{"hidden_size": 384, "head_dim": 64, "tie_word_embeddings": true, "init_std_down": 0.00265, "beta2": 0.95, "lr_head": 0.0053, "final_lr_fraction": 0.05, "max_seq_len": 1024, "doc_mask": true}
MLP neurons of a small language model. Each row is named by its layer, matrix (up: input weights) and neuron, and shows model dimensions 240-335. Each number is 500 + 25 x the weight over its row's rms, rounded and kept within 0 to 999. Numbers have three digits each.
Before each neuron's rows, "fires after" lists the tokens most often just before its 100 highest values on Wikipedia text that the model never trained on.

fires after: " |", " was", "|", " took", " and"
L2.up420:476495503504518502494537508531487495527518527481542472469484487520511468541495461522516494470537515485553493517489521476547513460531483512482479479454498510500468518492500478447520541498527492555478489477512481556525490496491516504480509529468495542501514534513510549524500538494496488506

fires after: " (", "\n", " ", " \"", "==="
L2.up174:531523477509490500521475519485485461502498477485465474501473550563485486476496503539497480564441490476468454451480485502486478524475512459478520512497481508473462461481500496525505491531469486492477442545478459481548514481480487468517515503460517445500495552491534537506465473559504521548

fires after: " |", ";", " 3", "."
L9.up231:504524499485494501547506483478458498528508478513544529513465508533510486503509516463498488486528546498527490495438515503531460500511527524478540500483480496503503520471512497530508491468454515443460520508520527497536511422508485555499504522480507463564510516516501501502499478527500508489

fires after: " |", " 3", " Li"
L9.up1032:507494491481491517529481490510495468503441496442487506525505507510513471465486478473520514462500509479498508512491502546518499498466537504486498494526573470479496500472511479465504490473505500528489549523512463522512493530506505514462514450526502504489510506529514510508506491516531510489

fires after: ",", ".", "),", ")", " is"
L2.up891:491543517551425483529482504482527554504498465474486494520525499518504472489498490491477503483495535482499531486477506486502517500568457467519482465468479558471497486500512490466508509503492503507467459554510549524509468488436496478494501495504486491487524477511502552515504518535530498582

fires after: "-", " (", " \"", "\n", "/"
L2.up397:515534476509505486520544527477510458546534514497521491502515512516495480520497461534534469545485549489542517509500498526529525540527521504468532501494491543523508514464476510514489482503466510490471429505469471522483492495461495484493547544461497496488491502492474501436486538514495509489

fires after: "|", " |", "\n", "-"
L9.up22:514536498463481496463487558499525514542558494497506491507454499528487466458477520491529486503535570484511520462496467528463472489504539552501522468514484476538526457499463508465520499484492521543451544487515463488494494520484444487547519528502532483537503505495516503538498463501533518466

fires after: ".", ",", " ", " (", " \"", "/"
L2.up249:483474525522459492501555466463481509510497462500507516443484523532525461537521475468532479462498534505533533488520490508491493529521518489523500458498505491538489507488518494477506523485468452469443488490497499542518423525492486471470527498512494493511524503488483588523524516529479450509

fires after: " ", " 1", " 2", " 10"
L2.up108:503444478486548497474501524511484488512533491492499472515497526528495529478517476503466495534482487507490472487478497496478505503484522482441513541482510515488523519491481467511533525561495490488493489560504485527512510465484535553520496457437492492525490505495467476469458473517521502503

fires after: " |", " 1", " $", ":"
L9.up1309:501491482548507466490497500489511489541507499500492496476519481479541499508469499498499476552495531494519474533519470496500522506517534514513533407540535534529517462477499450489548539504497508531468518499495494526545492480498506506520506516471482505482509523490472504498511502534467476476

fires after: " |", " 2", " 6", " 4", " 5", " "
L2.up843:487542522559491454536491540511512519470476499484515466459482506517511478484549457455476445487488521519534540478504527453522481527513523482532484492515459506523510523487513465505518467502485474529487477516521496544560490442479524563472481491449505523462471551524533554490469503473499498473

fires after: " the", " The", "The", " Township", " households"
L2.up908:493475453549494481537475525498516504510507497495531515481504514498534489460447434524474505529499496511524562478463530490473509539502475503543480478525525509537485456491506482474491511526473512476523501534531525514499483504539494543497486555493516512480521512525517528497469516535503529495

fires after: " the", "-", "|", " |", " The"
L2.up395:533507479517499497517486578519489529482521528509474471481508560510512479477473483517545491494509461465524577440504488505476531522488485503484489510455520544510502506481516485473515510526482504511498536483488494506550495467474542515535515481492518518516472560538469530437460470466492530485

fires after: " ", " \"", " (", "\n", "-"
L2.up1255:494525519499462487531528524537494490507547511482485469467515545521494488525483450514486470457489534495475497499510478486484546551580496499485467506500473538517482447483498496501488487480459509536472474540523489524534501497467510525476528503472495472509482503516493513518469526507519508511

fires after: " |", " (", ":", "|", " $1", ")"
L9.up626:496547512512540461522541504512485496510465461494526514528473513539487493498480484489470517485491574475519480505510478523496493525542489508474490496508531452465495498475464476491506474490518489508522526498513469520519462478465522557489532503507479529464471490494540529500519517525508553508

fires after: "|", " |"
L9.up43:415545497496459481494506499497545486517508509471475547510508498488498462469496528465499488498510499508505499488510473488531512552508468467502544503519490471523520477499523495550516496473537460527472453523500522511500486494517431491493529458483506534507537492509506506487490503534495484512

fires after: ","
L2.up1068:463573503523470462533513509521489535483497468498497494471534514534511508459526506448496514523525518460467491470504518448501506525523507495540474449489449502484488539477474482486521491490476467470510507473513505493507492476482489514464493467499479521488493498477510531500549516515496510506

fires after: " ", "\n", " (", " \"", " W", "-"
L2.up407:495504453553477508546490504487487509486479495479528533468462545494496476572499481453559484511513521508497551498521497448499492477488453479497486498468517518517521499490529495501485497487472517504506434458486489475490487489508515466499544492496512507531500528512475572479509511504493486507

fires after: " |", ";", "\n", ",", "|"
L13.up1364:472553507469486547506522514492516466556511507495530491443510477497478502475498514509524534480521516499513488521507540481507519509536490490460498510525529450475481497498510479486526480506481496504478527465489487505528463522501471524506515467513494460514495538518490482524495487481484523478

fires after: " |", "|", "==", "Track"
L2.up78:479541457522468483493494514501528578521494490457498467507486508485568485479460485469468490507517530505515535479539516479531482509518495516486487484524472462481509468475519504500504497491475474545520501492498476495525499514505441528509518480542518523528495527498525504464517505488492479512

fires after: ".", ",", " |", " were", " of"
L2.up1377:531548539502489458504503549480501476530477478489492539510505505492468486465552468510487509532527504517495509470494492494522499544512503492519524493535474506539509497489496482473527493483505475523469528479504486511512481471496453496524483478529491476472491474467540534462509503534499524474

fires after: "\n", "-", ".", ")"
L10.up468:478519438536534512501523501489534486514486493439532514499506560497486470543460459505512468542468543454507564460470515486490523497485537483481489507526512558478471536492503483512496506512484505497499453486444527498516465482522458520496498457515496492516496532511495521455434513452514521522

fires after: " |", " a", " the", ";", " on", "\n"
L9.up247:482496486552488490489504523514548501480474512500569481525480476487504489454498448471483468490501515507538549436487461497522483536486478480511442494480490490493505510489511438468505508532514519539509482504506450505515498480493475546496537482485516512502479481476509498488504523473503518505

fires after: " 0", " 1", " |", " 2", " 14"
L2.up538:515452477516552459463489538504527459492514504468521478502493505502510501476481498516505487518481505476516515499505456464485501472500510513461504491520504497523546511485481476526506515548482506488539509495540535505486493486453530556519495483490480478484475487483458485486471545547490537470

fires after: ",", " moved", " |", " U", "S"
L2.up1320:527530517546524493534535500516471509474465466493524479482540511490525473456521465480473486506511538473505487476458527413491500499535487477503470462474475513459488529495531466479508484529488501496531467495523489486512488458491500467463510482512497528436487548492508556487488506521521534517

fires after: "-", " de", " un", " vs", "'", " Un"
L2.up1356:519552506514484497561476532495535535543522533484515461478552518502504514526499496511488515517470524506513491495512529484475531513530502500507535511472502525531462508490467496497518489475480478518471492523489514524493496497471477499473486470481494491506483503540468489483469450481516483501

fires after: " ", " C", "-", " As"
L2.up856:501535517537511485535490506535500523461497502502503482445490509497513488529536491481522459502492486511507542518503479466509513490511470473527514480496482502492552510478517501470507512516495527463509492542458504501545484462449553498546497475476508485488523546526477519480505476497532502517

fires after: " |", " was", " 4", " ft", " is"
L9.up752:473511518511517487549507497491493519531466517543474444509503509486516474506499456491500500527510550527524576498465573494562536507508495518523481496531491476513504504465532449452527484505492515506505431514500470536495521505543487541463525531486485518475491547498499487519483498531490495497

fires after: "\n", " \"", " (", "-", " Preced", " map"
L2.up1267:526520500526499531556522522480487500483515497513503525472471512476485499522513477483546522481513485480496499539475515469534495488565493455483487499454465505496529524491521488515493523518502467525510480512506493502508508481479522460482495445514508465501532533457471536516497516478473438509

fires after: "."
L2.up668:467511532523469508509513482520493502487497476496513524512491504514524475477548458464463486522479498527489523480466483477521490487503521467537468497459515489504473537487528475479547517501521467478483478518498495530488449501498478481500498495537497488506505515524514523470506545520523480498

fires after: "-", " the", " and", " |", "==", " of"
L13.up880:503492476472492464500489515518541499488543485491439476501440561527513526483508526458464474481520514475490531476515483492519510555532512550551519499513470503447522434484488495556467476482492511531511511497478488506525481466542445540529484481512484504546519574485504491512529515522542476489

fires after: " |"
L10.up171:519499529475513429524502480485508538470518528493515503503516522461483474515465430502509500492475521523529542490485547494515481522504469472505532533532511494504491530467542434511491469499520536473514515508544495549544518469499501509517531546441536516560477506515522502463471521477521478466

fires after: " on", " No", "|", " |", "On"
L9.up14:506551516484481490506475490480501489485529480481509503462466493515531504514453503500523496521510520496486520447486494541494527501472524515471510439474498485488529488485467464521509540502438485531483519484496511516501503473493442468473500508477468516489554502492497541472464518523515518509

fires after: "-", " (", "\n", " \"", ".", " ["
L2.up518:501561492538494495567512522493479497473515506499512506477526535544495450510521478463489502518491534459538505514497521472484479485528475474542559452477489480528488502481509500479508483493472482500468475464475466501513471475450498490494503472502479478462478509514498538503520508500506509512

fires after: "==", "\n", "-", " (", " \""
L2.up586:493508498559459525573522490512508461486519508480468512516460550488514482516503502479489471488475482497502575480491484480509534489534473476464477483487431521477500452473508504484503502498490500497509474486479484492544510497474506545513501488464508470510512567503480532468531502520491484527

fires after: ",", " |", "),"
L2.up788:454537533515516476514530500516498522524515452498483511449515469512533484468505494482515511486538493456506501503454529487501480524545500541520476454435483485488476519490441473459520528493504491529483518445498503550505493464517518552420512517466463513500500483488522494489503550503495469517

fires after: " the", " U", " The", " During"
L2.up238:465510486522466488514508538502503466484526519469507516488517539479562499475511494555528537516534482483531521461444443476489508528504462510462530468484501482475477475494523481468496507501457532476491541523494482510497479469469508500477521530485486521480488526530514501420489514537492518487

fires after: "-", " ", "/", " (", " un"
L2.up1305:516553480494476554561507511498497531503527515480507518482466551500480506556487527482517493525474494491480529529507516486491516488549457459512510496439456506533491479482529496510492495513468495487529493517474492473485496483484514458506543510495515462507519503446489533527543534503461478496

fires after: "\n", " ", " (", " \""
L2.up1499:540514466520515529560505512484505512514517479497512508478467536511537499522469502457515513502478478468511542498495519452513490457504484462485504463395496533500476501476551504489505497501472502489505495497455480483475500471447525460526551513475506502507503537505477555530517537539456493517

fires after: "\n", "|", " 1", " ("
L13.up899:481489448543553517498512477447498539485496483481488475508508524514501491500532489515530499541493508488478488455456484449468485498505534490496499493489507502545494505473530495517547497491460506519446475504477502488575518464535465498518526514502483459503487552492529499489490479547501506521

fires after: "S", " U", " G", "C", " M", " C"
L2.up436:519485510468476503478510518504481528481512481439507466506521504539515504525480441463508507522466506512489498504502499463481531475483490489467537477499506514467502493483519481468513495511492548500524512511464472510504482449490545521536553509486488495537496522557479489482468482546490513512

fires after: " |", ","
L2.up635:461555512510500503539543499532479504498542493486528475461517483503532503459514459500463517515500522503446474501464503457479482488524480498516537502487500470474453514492509478489509498508511487560423525486507452498496493463497503510448515510523476548501469531479509502506486547505495517510

fires after: " |", " 2", " 1", " 11"
L13.up1141:493486494511510499531551493542510523472504515498485464519500506546486536508480516512512530480472500510485566520479537502525503517493519494478454505503521484461462538484505449478513481512516541509479519486536517521516505491496514518513522527459499513539447523487465506475486500494506584514

fires after: "\n", "."
L2.up245:468482507504512520511501476509504503547504498477490508472477490518486519483510478521519484537470521454456521472521502525489544520484498469523525498519444474531479532478513438485519527471477473508465496492483534527536500488513479467462536511504513521499530504475529540517501458549499451565

fires after: ",", " the", " New", " |", ":", " of"
L9.up1413:477534478546482486528490536511515484499492506513532466520492517510562452501496493515503516463499509500517499443503463498540487533518521523495478478473527466504478512495517421492539518493504484488485492469517445489514491516486503481482539460501468525479515496468490522470490559529518512536

fires after: " ", " by", " |", "-", "\n"
L2.up886:462559468520484488517498523474500507522498487455476499453482498502510457547463460514490476516499518515523521495508503454534471504518429469496533453503478463515512493497504466518505509513494491496514503543532489511482475477435510516515499524521510479467514492540485493483503508482490449506

fires after: "'", " \"", " (", "/", "L", " It"
L2.up1428:523493523543466467527517521538484500472494467475477484519535540528548467512489487472521516453503514515510513479501512434502539492557483465479474449480464526502492469493476485466501491496483501511505480489498524487523504457441454508526543493466501524483505527517524544526515478526491535513

fires after: " ", " 0", " |", " 13", " 2"
L2.up358:504477486577528509494494553499519506467496509528489478450464519499526497512505462506491471471517489528520513512529518449515512528517490470517482484508477511495533488476480484513521497527463494493518471488517509507518484452470503525484467471479515499461525531533467513453467521514544470492

fires after: " the", ",", " |", "|"
L9.up1288:458518472582480503519519523497472520509509470510567496488511544497524438477473499455507492486505550496597515453503498488525471533505467482508503460477529502512493539492515489486506502488490488479500528458492465505491478523516536528519505474501510525466471553488494515502474512498491503476

fires after: " \"", " (", "'", ",", "\n", " similar"
L2.up1075:524529531547467501544514518542467496460518483499500534451553525525537458519537496489537513461482499470542525498487507480536504515491464487494493486478498510526497483496494504525502519518461493525505501484512493524515469513482487555514509467464482470479506569528496527523523522486480540493

fires after: "\n", ".", " \"", " (", " |", "|"
L2.up277:465543514530506457531491545516494491465486473479476504528496541551506473513453490471473515477507491470492525524507437476509488494524472483506527467520504479494500488486506486501505503498495537535494501467522473486498454527457524505479501469524512480469483483548447539498553501552468510491

fires after: " (", " ", "-", " \"", "\n", "/"
L2.up674:534484499535497526564554505504498497486510499480517520496506542522484500514540506484516504496484502471509533505525531484480507495564509478495500504479493526526470501468512513533489477519468459531468485484477467524546506470487547497464574517452489450510496528479477509504481552514491493510

fires after: "'", " As", " Will", " l", " Hal", "-"
L2.up600:512524497506522489572488507557508533501487538464511484496524512546537510554500518511523500496517491494488510500508541485494500474542491526488495462499502498532481505484449503506509527469469482528471526496524520536532500484518493537523519478472464539508504519539448517501508470491508500503

fires after: " is", "\n", " are", " was", " be", " also"
L2.up1481:553490506502535521482550488452547488509480501480481511519494492499493505490497503467455495499486500496509518503476531485537506509498525504467470495479430521520497507488484495501546480508493468512528472493516528507520467503493497540494490468488495455454489558508446525516495494490499449492

fires after: ",", "."
L2.up1530:478536525531487450534519479533493504535472477492521499513542535533519514470485476451481485491486518485495486522505526475496511537542463490512501476452484520525462531497506474513511531488467494473495522487495513517483447516513497536431509489473501518479539484494529523486510507533532504503

fires after: " |", " 4", " a", " –"
L9.up694:464493520523471488525517565518521543516473495430511466496486487498481490499508486456500511481503542473480560541512503500499546509483499495505505513517553474473533584483528440446512462504573500529479518548486429512548503469528519500493516531504497514499487501476494479482510483514531518476

fires after: ",", " in", " and", ".", " whe", " of"
L2.up254:469520522529490461545475529504475500494481507471525538511463522484498501472527485481473504550530520504493517453481495451492465501507457486493493522513501483491464449499514502539516482491499512473471510548516471528508490477526483507526524482449511472504491498519526531476497442488507526465

fires after: " |", " 1", " (", " the", " 2"
L2.up114:498483501536488456516520555553492484497492490479481473475512441501532448488515479526516477493523537508546500494491481474530475440526507486498494479496492499490512509487523496493482512538498476564482504509503473536542494488483537530474494500526487489461487540498522538510520515499483504490

fires after: " (", " as", " was", " is", "-"
L2.up996:450540489554519475577555539522491509507494547508489510511505500502504473453491453502468521534535519479520552461470494488469526478517495475519511488460477533542532512477517500510511505464486458523491512510499515494534514474494489511510516483490502481456519548523483503509473474469477485513

fires after: " was", " is", ".", " be", " are"
L2.up768:540487486552513434508530529467486491503459542499523508495499504462510458526512502471479519515522492531536510487504508461533491502557512479500494529499490496535497511495461484492514491499476461491512468501524520553521504475508460484475487468497493485481489539534484500471466446495496433505

fires after: "\n", "-", " \"", " |", " (", "|"
L2.up1056:459518497530513506507477527498485518522520486474482478481470543516495452481499484543490511482459519481514492462525486492486477515557503461432507492508442534510457485482507486497490488552494499495509464511479491501523510490468472481491568524450492481492477508491538523480480524515490524551

fires after: " |", "==", "-", "\n", " -", "==="
L2.up744:532527509544467470521543506523485523454500475515492496522462554523528497522539488466456528462535467477480530477481498446561485520506488488498496523481496481476489487486482496515493554509494506522516464478480503520518494487472506535490471454493480461465495530509476518505527488493511531491

fires after: " (", " \"", "-", " "
L2.up873:515555475519448496543527538470505497506533491495468490488512510530499463543481475484532479526465539517494549494508495470494491492510542462507494528484494527533544519480522500487494489520495514528472459539485455518533478449511521481499528454480513482480492565544442507501499491559497444523

fires after: " (", "\n", " \"", "-"
L2.up1202:511539488545457471555508505478501524496508485466527466487514520490510504499498522488528454511456513503498503488476538470489550497521483467492535459522448485502516501470499480497506467530456523483521473489462506477549482458473468483544517509505489509487508565512482488496471426496500472515

fires after: "|", " |"
L10.up1042:493505517513489501526546494532530508512488543482584473510481514465511477494471466509527523477506501466510498526500506577517507478512469489516503492516492510503472490496514463500539480482462544480485502487483502522489508495512470496517544481517504484551469512489513512513490453500522541467

fires after: "\n", " \"", " ", " (", "|", " was"
L2.up459:499547517490488499518539522520490512489535493481475497437479550553492479491520474523488499488476503479478557498497445507468512498502505457459495484524454511480483524492549494516506516507468475509482444523504504533528471462463494490462510491489509489490490514486487544500530509484506536554

fires after: " was", " be", " is", " were", " been", " not"
L2.up1122:503495488470527481494516487502527488509457567500472482502459516532509491533513507524487473541527531517505489499492521479541518505511541515482498554497516517520491499479464498505512538505496477499463453542504521515510502493519512546503482444489468488500505495483496507518474469474545455490

fires after: "\n", ",", " \"", ";"
L2.up691:475525511508478467542538491497487502468501468492506508471490511532503501528540508491508486499518529519489544468486503469509475554513499495499470475491471499520542504499510491502503565497447507481495468450532498510511472505501473534493514491494478480503495518495508505491529528480519514543

fires after: " was", " is", " be", " $1", " $", " are"
L2.up1277:521490475546504463535518550523519499473464541501526474506493502491502489498546500532522484535506494512516502472497543459566532516485564496499472529492507505504546542484482476461527503520506492535483473490495476516522506472531470507498460489504490506499421564480514514492446464478531516472

fires after: "\n", " \"", " (", "-", "|"
L2.up1083:513547507550463470547540506529509524480462510488488492500521526499535464480488498431531518474516518449521525519473463474510502503517484461504519461478470485506494467498510496484508494484496484516529491477455529481496493496455475493486531483503492481481521498497500507503532476504483483513

fires after: " |", " years", " were", " 4", "\n"
L10.up908:472492530522446453543506517546523519543487490487491502455528505489506499534519495433531503482502507483505531498520520494496533527480463470560537509536503526519520512485540477459522498463498504512483514481478512512503498479470479529493568566530492496513496508504480502497512492490491519483

fires after: ",", " such", " and", " the", " The", "\n"
L2.up79:497514482521502487515491518472507497502519483473508494465518532505504505476483468539499513485488486452508529476480523489527532496525455548510538453449488566544469488496451483503497547479476532473509500469501456496505482523505467521520495506444503513506466515490485505478490461496489504509

fires after: "S", " =", " A", "C", "A"
L2.up1158:517475476499504497506478510516489514502516501472552479520508495515500476524529464485522489526526500481478487443520526511487570492474532532436512504460499517487544510485499471494493504517493518471513489501466457506515509496483533517495532488468490488508477527496541525474443523591494533502

fires after: "\n", " \"", " in"
L2.up787:475481516532494488543500508447474526488547481493475488453467487509525448524538439513532482481462504485536507525495501484488507498558477492495487470481486505522493517489508493496482529512437522489507486476505507508522474461489473506534484513472490490529504510491474521495500501492480492504

fires after: "\n", "-"
L13.up604:492491487502505518480494471520505497540480491531454484498520552512480497512518510484500490538491523484494501455496443499466500566452486481506533505535512557532487483490473467489519512471498537487525492483515499516510524467474440463472516522476508507519493501532525508493511488480481470528

fires after: "-", " (", " \"", " un", " ", " what"
L2.up1520:479580484540457507568534497515511465511528538490538504486544520516487507502510466473459485493490504505513530486479519469492558510551478461531534505491511540523510512481499504500499502474490496501526485553497455512506480445470487521509486487482478486499506518533462496501476552524519454550

fires after: " ", "-", " Website", "\n", " www", " well"
L2.up1369:482499486495479491507515518523505463471528489472512445495474556524521472552480468508492465520444472482507549512485482491459542497512440478480513523482480514524475477488477494487508494519464549483501439480526486488488501497491500514521488516492513503505477498485451525538479516524482523510

fires after: " |", ":", "born", "|", ","
L13.up276:487536489523523473514515513430535463549524518500507442525496524483517489506533514478560522488497505506482508511516520478470485495531518542496536513446547497552499496500513436493533471555507473525452510493516479506503508537547499529469526502479484481522510487498477472505482508497511513489

fires after: " |", " had", "-", "|", "==", ";"
L10.up1471:451516538494498489549509547519540483523475499502502517474484486493523490493491511471515484455493513507540479489459538533535526544496509518534488462516534473448470486455498468501545482509469458474514493501478483486490487527526477510526526499477478480485508550523526497525484504517484481512

fires after: "\n", " ", " \"", " ("
L2.up813:495496492507510538527536503505487487485529494489485474496466547493483492547487480490509506500458495451501532517524497450493512507541489467474482502458496524469498501481538507511485498524505497504478465502504452490518509504529511473495547482483510462528505560472467538491481525513488483523

fires after: " |"
L13.up1080:486508470540500501491522550511494514494491514506468417491518512502518487509505501491511507504533498523513534447522495526500514551497472518514467495493480470518521471492468488503500516492532487519519466461507534487510479475493516572453509507506532470509485478473470492484461497455517534486

fires after: " (", " ", " \"", "s", " www", "/"
L2.up5:495492513565485479539566526553471461493464487464551472516544510533540476494491475465501512524532503463485509487486514436467517514520489482514502480465506462495484506490478493473509466504474499529481468501499483507513496469489472528508493514503478497464472541563492526516510517514536551467

fires after: " |", ",", ";"
L9.up516:496512477503508469535518554504497526515526473524544488505477493515500465482513492489536505528519532480557532448468493467470478489563506535506521479491493490496472530492484472501507551502456487488487492476507545506531507508508545496506506491480468539490506514451480489475486469475510522468

fires after: "-", " by"
L2.up1334:508527494509489530549526497505486522537516481444529519490499520512463481516533499540469456522484543503487498493494560496481522500537505502496531511484491470529453466489475502524492477490453480479498510499472445504525509510491481516454547530466477468492463505515491538508485539541477465508

fires after: " |", "-", ";", "|"
L13.up648:457514504462526469478525485517478489505515514529536488513491507516536504464495495470498512498513497505517492471506496512524508478542515498549517489498480455497489461479488475458518480508500485545525457457471466550525511473472478534507519543532468457485473557517543521452480534486490494518

fires after: " |", " 1995", " 1999", " 2023"
L9.up47:429445498552488493515468528487521508485499490455506514478516500505481453507438487457491541461513528457484554502538548503505527490475512519517475501544528497481508479487495450482514482522559486501476490494482474510496515486489524469495499484508524471494467538479491501493503524546542514482

fires after: "\n", "'", " List", ","
L2.up274:504511493529510503499497498484487497481485478463491539517512499504544440475484435499501514486505504464532501493487493491438461571515474485472505451496521482475518524493468478504488521497489470528499537517494477492520464509508495540498519453487495517513515535482477538510486514521480525516

fires after: "\n", ".", " (", " \"", "-", " on"
L2.up944:523551486481518492522550519469488443506523496498526507451529520558532475474522486499523490507474517488511473523492471489514508473528495506491515509452480495512463531496495504482525498482504497494519487488495465490485444517451502496497496495431472469477445502521487530464460495519548518523

fires after: " |", ","
L2.up1317:494554504515505494520508498504490500524491503501488493450499485528532516482502425482523519486515516483510508475519528506519502510492499522484499456490512557519502546479501470465506515482440495489452530525481455517514510549488516557452517505489493527468504490513524512495493578552513469493

fires after: " |", ":", " ISBN"
L13.up944:470537494497482522553522491465517489467510484452519478483526518507525473511521487500465533484534509474526509512503501484507519492501470518509532496472504459501531489490493496456508486501515495523522527484514479545538489503511467504447508473496471463502481500495501518487512515520528520488

fires after: "\n", " As", " According", ",", "According", "As"
L2.up1150:482520499512485494483511506526489489462531460487521517509532565489506441489498488483526477518526467494525494503492491508478508512499489504506550424483516510534489486493469471548502503482468507491515516489486453489518462465459476531481505495468496505494494486514471533496489502488489514511

fires after: " |", "tha", " the", " a", "ris", "|"
L9.up464:448492452490477525482502518484531521511533500520477502467519531531535465462478477462523463484509491503555484448504492531477480492481543482447495446478500518495472500477503496506515513463426471505467485491488508566466486469512455530476499528460498552449494474518472494498484477508482505506

fires after: " ", " (", " \"", "-", ","
L2.up110:479472513519511511534490498482514476486525484497486434483479518546492449572469503474527468462472516455527533499518496517476519518523513517474492467489507501533502475482476510497506522490466515491465473536499486556483488523542525486524529452479496489495502534563457534510464505537533507522

fires after: " |", " on", ",", "On"
L2.up688:460553467524504534509526506500507513533498474450538456502532488492495470441465483450480498505475507498485472462490489518474466518573509493450470467491463491489462502491480488498506489501503473504472516505497464486506493500467499493480540469468500516482483500536512507491534494516557532505

fires after: "|", " |", " was"
L2.up1003:526482515544520527516510529478504499502514489510486469454473514491515491473454495503531450489481492468547490462491504523471513505563507495467496469490482493477501504476475508492501497531467494511508504478477455485533498518471468479511525516517510515502490521497531543488471527512481499508

fires after: ".", "\n", ","
L2.up1380:491517477555492471516515515518502503480490520469555514495531518485526476455512473483500527543481539457517496512484504479514497472483479508503501471482507538515501479497542485498527475485520525522500510454503485480503423461485468536463510496481471492532484541523493526527525490491536524473

fires after: " ", "G", " ("
L2.up106:496490504505461517533496500508488522517516479478478458499495537496480475513486507496542445503473466453490530507502538504444542508510464474472537470472481524497489503480497510532492515542450481491498474512478482513509510439491535485508550517469524497525534512508522560524523500559467471555